Part of a small language model's weights.
Size: 15 layers, 4 heads of 32.
MLP neurons of a small language model. Each row is named by its layer, matrix (up: input weights; down: output weights) and neuron, and shows model dimensions 0-159. Each number is 500 + 25 x the weight over its row's rms, rounded and kept within 0 to 999. Numbers have three digits each.
Before each neuron's rows, "fires after" lists the tokens most often just before its 100 highest values on Wikipedia text that the model never trained on.

fires after: " was", " is", " were", " are"
L7.up123:537471508501499468530496518427474522492502457524480469501489560501510506482481523490457526518534518489512525479525507495471507537488541491476499522514515505511540471511488524482495526512494487512510486485456431476498529510489520501466496518513487506480546534495513515523525496505513491523465475526530513470516521503501496505491517492520454475520487535520445503461476480490524552507498528475476524468491518429452512543484519472484485510509520476436510519476514537510495518463476520
L7.down123:502504504495527491519509540470479499495522469489523545491447509469473468507467489556504521516464524453543523522488515507475445535514516524476497511521462529491492466461545503487484521462525501513462538495494523542479492518523490514497514509469503508474541495437485486479524539506460522482493485511487502499526520492481471500478517521492472530484457457504473515492474468493524491485534564457509463522530505480556527503534548470474511527525480491510496514502484483486493513495504499

fires after: " the", "==", " his", "'s", ".\n\n"
L4.up392:510549520498505538521522476484541524450508516458540516493517543493484470526505497486443472513510510487503540507518481495462468515485453510432502495477499519468505513534503522479490507528522489484504464513499508471503508525445530536478477442516494471476493489480467458502491497522507494513481484488476533544519497514511510518495498494475498428463492444514529521486479500469493503496511541544468486503518487521506486529509503510531484487535488529506515494493555499548509510516478551
L4.down392:498537495562506477452518500434523481490522560461472489455502481521476515506475486522481487494485506467497481517491523523500501455468484505457498499489525495546476495512508512479520501492524509517492517466477471499495509505486449477471519489516504503465481477516511516459526519532498492509534514484507505514489490500528538462489450560472520443518515504512577510508483511516550499482469500502466500491514490504566510535478513487444525528507516513500470500512470536514485496533498496

fires after: " the", " was", " an", " a", " became", " is"
L8.up323:496497526489491494535512481514512534505503499468469477542480546453531551458536488511466453529478498506468533472489466517484492507475461480487529510557520518513504530512437514507478488506525495502483528532473524504503513517476511497473508491453504521463522516511491488529522473509432483565504517508455495492496537504506485489478508472534479473522518483539477495499509520456518542448498489542495509497468460483520487485526477527546515526489501473530522501503488468489518508511473519
L8.down323:544497519498509514496502509514498505490521510530493516464477519535489534513509505468479481517542510504518448514463494472517519478498524502497500487485487548536492520513473530453547522514486482469539518533482503532459479464485500513501466533488498511456531514481524498499489468504509494485458467488479520491527539513448450532487513489466513492459493534489484533503466533511500494461543534431487455504552519533510496479490531489487476510498483458508475517472491505493472481505522571

fires after: ".\n\n", " the", " |\n\n", "\n\n", ").\n\n"
L6.up140:508531490520487457495507500503505491501463491501502482497554527505476499482487475474505550492480513498539533465513504449518548479532487454535476488517495443486485521496486515441545441488512482522497506516521506477480492512470487509441461490501482496465465486503566508499490509481465498525452515514507544526501523498543526514534524517480517496529496516484493485534478506483502472501517527502480536521472472544459481490472547521533518491481516534462506477532499511495498514547478490
L6.down140:439475499565508491456472484456462494459488502498512527522501512537490493478512531516498530460490491480465502522489534489518516507469483506497451475483492487506504488530481496494495510516491536504514519503493492528496516485527474528476510525487515471467474466477548492467524494511503551474520467477518560469517484490512528441490500485496502465438511535511509556507478477546487502513520508471491470472493463522470516502512523493507496513525564560495516502493511525530487541509506525

fires after: " |\n\n", ".\n\n", "\n\n", ")\n\n", "-", "'\n\n"
L3.up571:513470528490483508473490505471507452491489496460468487529524489524479498477515476487488502513490500466465536502525543531490509526536484494495522476458508497546510491534534496478505509509555464521524468476545555473445494507508523502492492519502486491482496489458496472531523548539509487499496487525511549510480490514519539488507512514499511496467499500543437510520533515551481473466509442465479508492500453526465512514472457525508474495488500485491489516532530535536505475550504504
L3.down571:480525488511496471473458464462523488510474504486521462508475466497466489472517504535474498505513481502520510547518548499541526491466489505513468491525526473507484540532502472488520537481510532489494546521494542472482508532519513501474492514488449484495482488528448461504559487528503544534507531492481509502499454543478531513451510510479490455466497496494496469523541520549490491520495508492470462512494467510538476511509471507509480486474505527481478462485474511564530532508493485

fires after: ".\n\n", " c"
L7.up534:510491572516494534477484463512478505525481508496511492512507537544506544467469510468508530491502532488496505478535533492464511506511490473489495457484480490506452509498482518460523511520523481510498514487547532505485490522452474511457473488524509519488486483480515489490541507471524494564497512442468532487501478517542534501495537552519536496518484490454492447460473462532497493494485485539490519442483457509528526516480508501511512488505524535481481512494462517474521497511506467
L7.down534:502563463550489494501497483545529555476475496439515515496494534488470529526501488517477487502485475493502526494518528479509547443489484499523472513570477501507466510529536500497485488476466517491502521457487512462489524513510486528509511485539489441482474500510521496510472462479492505503517480533512518483494477488489476495482493510527481495511519518505532457507508511558491500547465486492488494501502489522517494463542508520497492484428519509504472516489512476549491440539517483

fires after: " |", ",", " TV", "\n\n"
L3.up222:461483526510490491508491483492526498529471471499494520519458519519501571501503530545445477558519532514526495471518518488517495552504514501501460503471495537491509491476471455518494469522500516498550501489490550480517450504488496509468548527477482502515499547526536505490532465527518527490459482485484515489513487520486495466510547504511490482473512552507536519473501479490481489467466539504508518512485459506502477532504493541550491505482475486456497505498479477478445479481480518
L3.down222:506485511496496484507447507561475522493484461475510475484476485496525524464548496500478454507477503548521482533500501523534504517506483449500503510481517497472432491487496515520554465501517522526524475476497445529540506540525509512491473515553531522531530500496535506512461513529505483477506457498537512513533480458473559511468510477507538511487457526471471490486450475501465489489492490491528498506517485512516449522523503507519446515497491522488505478517511530491513491509504506

fires after: ".\n\n", " |\n\n", "\n\n", "==", ")\n\n"
L3.up226:502495507515513519511477504502523509496457516477486471526526482484468531459502478523502484492497473489494534456522514524475513502575478475473500498501487523471476509511516561523521519479502502556520502487492523521504517480532490464487476520500481476471512469467486496518511507496519529490464510497524523492462519479446465523520515511426543516462491500499523491527491461521510490544513522476478486525489495532539432489505497508503434467533484525542480484487511535561493494525500513
L3.down226:461466533499508499555506475504489518522478501527502489512504501498522551462481446498537503535509540476489489427502525520462524492535474508480524533510500519522485509557507522499530505522527495525516510527486516458497538495520506480528496538485494468490500491489522493491516479481527518525477478468489494515500516476461501506509524500505482502490518495482489460582510506476512512530499516511477504488466486533490455512489457517479434479503526512457458527436517545524500491498491458